config = dict(
    n_head=32,
    attn_scale=0.177,
    doc_mask=False,
)
MLP neurons of a small language model. Each row is named by its layer, matrix (up: input weights) and neuron, and shows model dimensions 768-895. Each number is 500 + 40 x the weight over its row's rms, rounded and kept within 0 to 999. Numbers have three digits each.
After each neuron's rows, "fires on" lists the tokens most often at its 100 highest values on Wikipedia text that the model never trained on.

L3.up2597:504516489531489535467485490500491497489528459524475515541477496502518497523505490547461581600478540504497456491435497496515449457540469441491429515535421482444470536476578560433530492579475467534540413560514505570499520510567519419472502503503454522505471443490587580493471495570496504545495571503492533467393542502544495543553560479434528504505554465525548542476571459482500461520547
fires on: "yl", "ed in ", "hes", "ene", " in "

L3.up267:408537535499448536443519474536494501456490478559483481423505469489490504522511515542399507476479492511508570461435549496557523496544449425487485458399472528504555486484427536498525477549523498525449539510516460490500476528547551514487474477431487498522482531476494528570539499496445506520438516476500508624536519538505469518588481580469485496576470499442541502469487477576511501499521
fires on: "2", ", ", "–", " In ", " and ", "- \""

L3.up811:449470449511513542437562459516483517500526497481499443490501476478566456516485511498444511503403480540571568430479521477534479526536541580512440450462493503506488519544477549514450460507461549553420491527503504511498564481487441570540430482585507497515517493517555457539472509469486544536494502510547455566522585474474525444500520520537538516554450523473489528501496534525453486472485
fires on: " who", ", who", " and", ",", ")"

L3.up3344:518567529477526498472490492536462545475549505522529544541481504469446510501489473448502494574468538546505533504479499470470508496509470510546457435549511551438437487517559523496519397472505442501552452512539538487425507534506484536505499516535479559483511531463595434456454481580546548456550491463550581606511499656466454542480563408482509557488537472514556481524544485490423544485616
fires on: "2", " c.", "ene", "min", "ens", "ora"

L3.up855:515526552535536547494534524534459516454527572550584441473524515485465473484460514456508531573510532507455566512434483526527499465439532503486494464528522450514530542574554526490475476580475479473528519518531473485419491488486559536499503482477396419487459462557509554455409515541592484414498555510433624543508538458540463497559482490538543453532469493525509485538539527497542450472524
fires on: "ch", "26", "34", "f", "hed", "88"

L3.up2244:489531516493530523487525522498455426506494520460462496488530484412469396611528462519502464492509516580459477498543523523511560455495474491562488556464454523481463527494494557429501485459458482507475544498446532552434495478481423579478458453468492534505616509545521426539547524482495499452390475460526530497553573537468441485532475478500488511532506546448522536444481443501487496480519
fires on: ".", " by", " by the", " became", " into", " becomes"

L3.up672:471552513511557458454497462501441426514482466510492577521548509521554528610424513507462456456461476594513430534515494507502534467559477554570495448507491507523502468466563515420476420510477478492519523443510519495506515438501512538488561478490536451491531559416504484471545441511466506572521605452541517498456496603561450535489438519514576490591469443462475528471485538439377498571510
fires on: " The", "f", "-A", "y", ", or", "ian"

L3.up2686:378475400521465510479392534534509575508485438442488487469526529491538503528459448437513503493503538529477440550473535499535513479446510430493472593506540465490523443594499519483468499481471502480520530485557478532543465517558509515466467389541491512484482513434501498566548452465476469458375523508543489525522514480454468469433614522468497501479482446566411524539498472499510416462492
fires on: " to", "9", " album", "er", "10", "le"

L3.up425:540515482488522516483497505559445510506536508482514552524473447481565454461477524504465491547477538453579474522501436485481416449471517498562471495505481471421460451544523518505532449531493468533506516469547529515401485437524450504456510491529473558487429440508439469506460464499571517506509471470513560562504511566413499515480601488430525511506463509488544495570532505536535460503567
fires on: "\n", "- ", " October ", "ag"

L3.up111:442458565446475560460543504582500470469491497421461546506503515494564456495464527446454433463502501590479532486518497553534517525515481590520511520448494459523447558527417475482520466483404436540437558441533527529453511464518474513549493491506513502518524470489480505543462472510538605468508531456509530573439459524472479516432524574458515451596487479369482553522501505526488456494527
fires on: "2", " second", "tr", " first", "st", " To"

L3.up3684:482545424497531551486434518484478536408476436478506494503553497490463501579439475427504564510448509507493541472539406473503463537537465566554480510499534499493513524517526480460487454516435527559561511562456495457479501505540483534482471486482443462566496519527547494491606414529493541545489588498536540493511492505393585516544555477475456388484550476551573481413507506570457470486504
fires on: " S", " D.", " D", ".", " de"

L3.up1655:508535461513500514448493547544479477489487468555487602473514481465452474493529549461544527528481501487538560466490488502495425513482485453474439459455461513476528477480454494467510476489547527518517527430527523546476472465546495422499528452518526449492518467497469518521549448493465501517458526523578535625513553570553500528477457500476472544440454528423495443474519550562512534543516
fires on: " or", " International", " said", " wrote", ", a", "official"

L3.up2077:452542418470489527518509494479447469505531436466459570506570487493558465471547528502490533545447500486512453576440489549486528468522516414497436470521475468492495520549429536443474519546485525499512510459499446575443459477460496479468489464444456502543460469512503500586508454513516496495411505520469547526453475528474506503524600519472521565517411495458488492493537539474476426545534
fires on: "ach", " Sh", "q", " Hold", "way", "har"

L3.up2543:517537447485549478475550487556486541486493522521518473476481484482496478488474589493480566514499528493514446511467545429459467541531482490537495516443499496407508502580529579502489405545493477484477494532499479478509532504522538511362530517477428441533422508536563551576491490560517532542551463490441535487521453549484517507442528492464480558441531453497520531510509475530483523508529
fires on: " (born ", " | ", " – ", "–"

L3.up1738:525511508479595534403468437428476517512539528512538478519528480498541522552545525492495476523532539535480487515518542575561503423449448525563457470497426451465516435523571454489550454423518456538469456461472462510484535494565442455455484491629484481430457453489529524582520475535493581519490561486481526467567606504439528515535522511515559460511557466469487492472543466549563510577518
fires on: "age", "ages", "k.", "any", "ok"

L3.up516:475534551532567535485518466546471554456512482546476538535568505503532520549491452488574561563516582616471473526530437457449474567506454546515439458552529539533459527492539486470492477511522438590464506489555516475435540446547399533538511451483503459489497522476500541541464463480496531548530564520485529438485431497405490547519460512517505511463564456475546495551510523567493502491507
fires on: " and", ",", " and the", "aps"

L3.up204:542558505477560552510463483629489517478505498480527545547491457514504527495508488454456530587492499566535505489484511464512437491489487458569514483513429503516476563537512511555515512490482485506442455526574513521441523530580464508475511445479485516478500510459529534504468441538470550514451527488501518531481513500504497528431528576454537498487429535525573542479525484508564506550529
fires on: "-", "–", ", ", " | ", "-s"

L3.up893:447494515590490566417488522545445503531501425507495485498550524415485522511506466423487510520494508478467506518456503583433534508401440498506488483481497481449462551474479523483497463537473455511507473541525498449474512480470548535490562530450434422473471527473509398484451502517503535427526507479580489501468430485481503422473492504509534481481396500438479463583516449473500534547510
fires on: " ", "2", " C", "1", "n"

L3.up1090:499540451427433572530485535485490481502465497491428523505523483478554484488522473534447462471487503482565499539582520539467425511526464460511468444449525490489530458509514463535510488454521484481491537476521461519479491494498467455518494511525503520495477546532436451500458460487525524514446520475478557508557550456556602513480505477445518491483453458419451441564530508493510498524499
fires on: "i", "on", "it", "uc", "ig", "ur"

L3.up668:501472529526518636532480609551446475482500548493491481451474487505536525501523509478472505501515536553558484493519504491489500532559481444538450473459493445492365564494531508528499457550525403457456489538577460504457477480510516510542529431482521529487461514465500523447584538540547453534532493487533528491534518474421504506431528445476538457478501481419482495532547517477485488566557
fires on: " All", "all", "All", "ats", "uch", " all"

L3.up2081:495530508551599519526515462555392486469606507535502540525560424461526446523462513460547543530455542552565511554521468547457526391446527496540470533457532522499495505554508508582525527508481412512501481496532439490483514493506513493489511470503449541548538527500567499493525437567525513454500511448510519554496529466545471522508532495544515523567494430482522497416550494533422486564584
fires on: " this", "-", " Day", "iving", ":"

L3.up1469:428535452534489566450496522479477413555515476479538483464531529530538457525503517559451475500497529474551571545487465582521496489493485535505518536491562462457457470491461558529516440528475508495505488457546451573488431460577454472535515473482510450517503491507487535507493458516547474466504467470595480574447490505467459471530494463542495470479439473416498456529471454441436420510464
fires on: " K", " S", "h"

L3.up2449:511499467527514534483402524504527445456456561493491516485474501484471488462530457452473567521513480548512551462444449536451478500501475481494479482545476491483500481538538522571448496497439422490481526533528501553477433459496465515524462435470514540506490527485487529500459502522545477534499525422542565490472463484427503504483550501454486539498465486455541543541491471441469447525512
fires on: " T", " S", "For", " of", " For", " de"

L3.up135:522518498482438490460559568540439481438511539448530457544508493487476450549487459475502522535440536552487510452539536521458515501477527470492538514476461471481468487545494498493508403514517502501478505432501472504451482457523459448472482539562449397482451554506514432484452546478531527513491494495503532549472530552479420487517552445515488452464526518484575527501583505491490517557611
fires on: " through", " form", " instead", " continues", " through the", "to"

L3.up146:472484525545616499456501506500474502473464505540429517422513519502491442558557503519431515512529546489532567475506522514484506477466500496602481448484520522506503449535561484424503524461503429541465492452527503572494493449508532494465537482477542450475468378460539506542532487554476542450498435525521595532501472477457460558449519400493546473471501504479504478420518492485530518540505
fires on: " later", " early", " late", " earlier", " and later"

L3.up3508:535503497486435504498475469476493495493507524494471503581510524514505586523507442492452546516507461502498517549484527484451464539547481543508426472500521464504441481498522526466445444476476533509478484451486532567517533529482505548473515468490510495477473563485554485537457513504510563495492477454538453523501504567503507552481523475451538536478482474452533568524463589496436496507507
fires on: " as", "aman", "ae", " there", "as", ", there"

L3.up778:507522503469563534451382456503460523488495460468530551513487519481493541583522472514469419505478520510490409478579511518466524510468469550571477472445519472494471425536465521478513532443515505546511496520558436540483476520559455450490514499535537546550470538475488532489508465512495521427488540512597448628530514551542480528460479576522447458511481538432518509493465495527468471523484
fires on: " by the", " by", "ar", "u", "ian", "US"

L3.up2761:442537446535520518570494510540464576473530505487469516446571485476532485442478563476560557532513531574547438623467432495498513408527463522516500530484546470514471438489530501468515495498512519495490497507481484458511492570479509430484497505543496546525514497444552481500550496500480494459421557492568574436503537523434518508522457500616471432491545449473527461486499478507601504510529
fires on: " to", " after", "===", " as", " (A"

L3.up689:509523460440565497477523510495492481525486529521462473499527410456467571541501586437491479436493462400490482538583549540503495468496449574496471511501527574537455500517507550454450496486454495490540469482492564551490549533528503488468537461612529444529536456504534478528506535522463600531551502546510531518487471578528556506522513473546536467485471551503421470522520524492548501469515
fires on: " –", "==", " in the", "===", " -"

L3.up1949:481553481532578491442531498524500476477497488456458493533512492473526591448467512563475495515474489515445523525524529467507521477442441567518452522504511455499416469515521473491463469508491473518479549534510518509478521527514534502537502486547577438500454536472469502510468539476456521546528493505458519562432472526466491558514480497536508522547539403571460502591495486537524534451514
fires on: " re", " Re", " W", "re", " of O", "is"

L3.up1651:450551470485518526530502489511434510441592525481377520494484490452497505518489527445501516524421584510527470512487436517445432536528488490516451521439468497469482532433491469543534488495465485535504497433545407471453513437504479494488573514541563496473487530499539499515493529500527572474530486460509573486495479549506512538403580454535450462452464456498503546432542436469460476451536
fires on: "ens", "2", "in", "ic", "ent", "old"

L3.up3909:536470440517533565518527517514452464523505465500505494407483503494526470555536535467453544542540540594527504513481512566508472439432471448536472413495461448518448507527552474444493555559513405481457429497457448469418533446514506475467557514533455476493490467486465531587535522518472493480533565537534593478515539521492540552484483466565513551511494408475490481487555474496511480555556
fires on: ":", "ly", " later"

L3.up1891:463539442481502558517513557477488548475445476562471493556582459458513512555459508466498466505448502436543444475581488512486486521550437528526453481513520452478440549427464492492480502415475449511480465507500431479497460495561546529474548481463444530499509543521454474448539496523537539519509443479577535461486467450595541563498588478454500463538464441459459451514510510474523428577472
fires on: "u", "am", "a", "m", "an", "b"

L3.up2370:519458485509509501444485478488500518584394469501510516508550490488484515504453454453498505515459498472506537567527454542517494444501529501500394504444570465519477557582522521487487453467427430560519510517502453447517504517556488587469471518523508510464520546550587445498493554547481478502429500465563512502481491506510523586500541457543456509476505560490463414503515510459487468578526
fires on: "a", " la", "i", " La"

L3.up2108:528558478490513560506500504496479530544551490441518550528509451381506489486615460475519579525530482423466481483561517547504495527511423462547512480482461491418523507493461530499504566515482486498493503497518555539474490463572474502492460489513468446520502557504530482504541530590520462491541533539512493492498442489503523476476501484489538505547400493429496490542491456491536456505542
fires on: " |", "i", " | ", "2", "1", "n"

L3.up3717:559474498489511529452451528498517490481522438457463465519484458478513422525468481550528432530549451555488474544520421495493537529494524522488490450559544442533433492495526487547449441513553446494462525497472471508476429517492525501550451525560534476432479504454531490502492511520589496538506528513482543502440524569392524478461506492492483514458517500498527517447527535479545548514486
fires on: " view", " William", " May", " Hold", "urn"

L3.up687:517548536526510525459488471524475487511518408478449494486535496465476512542492521489458556472491507484505531547582427492455500522526486523487497455584554450541501438505523548463461440482479438525483512477482475461506546553480519443530530479431497512472520587486464457545503463471481491508574564474531510534416551516471536512532487489476445479482394485460462497603494571494487482566519
fires on: "l", "h", "y", "ont", "or", "id"

L3.up1914:539505454497503506527477515524446476478499492497471576513553517502544500520482504527519527489532531462501503557538414540415492520514535509508557495533500517505461507473459471543477493540476484488492493488512521509395420495532456530494496483455463464490520461514518497453496473547565423526452493467548513520532544495551431598462477472525502535501451455545499505490587530516476441547522
fires on: " part", " use", " un", " non", " large", " private"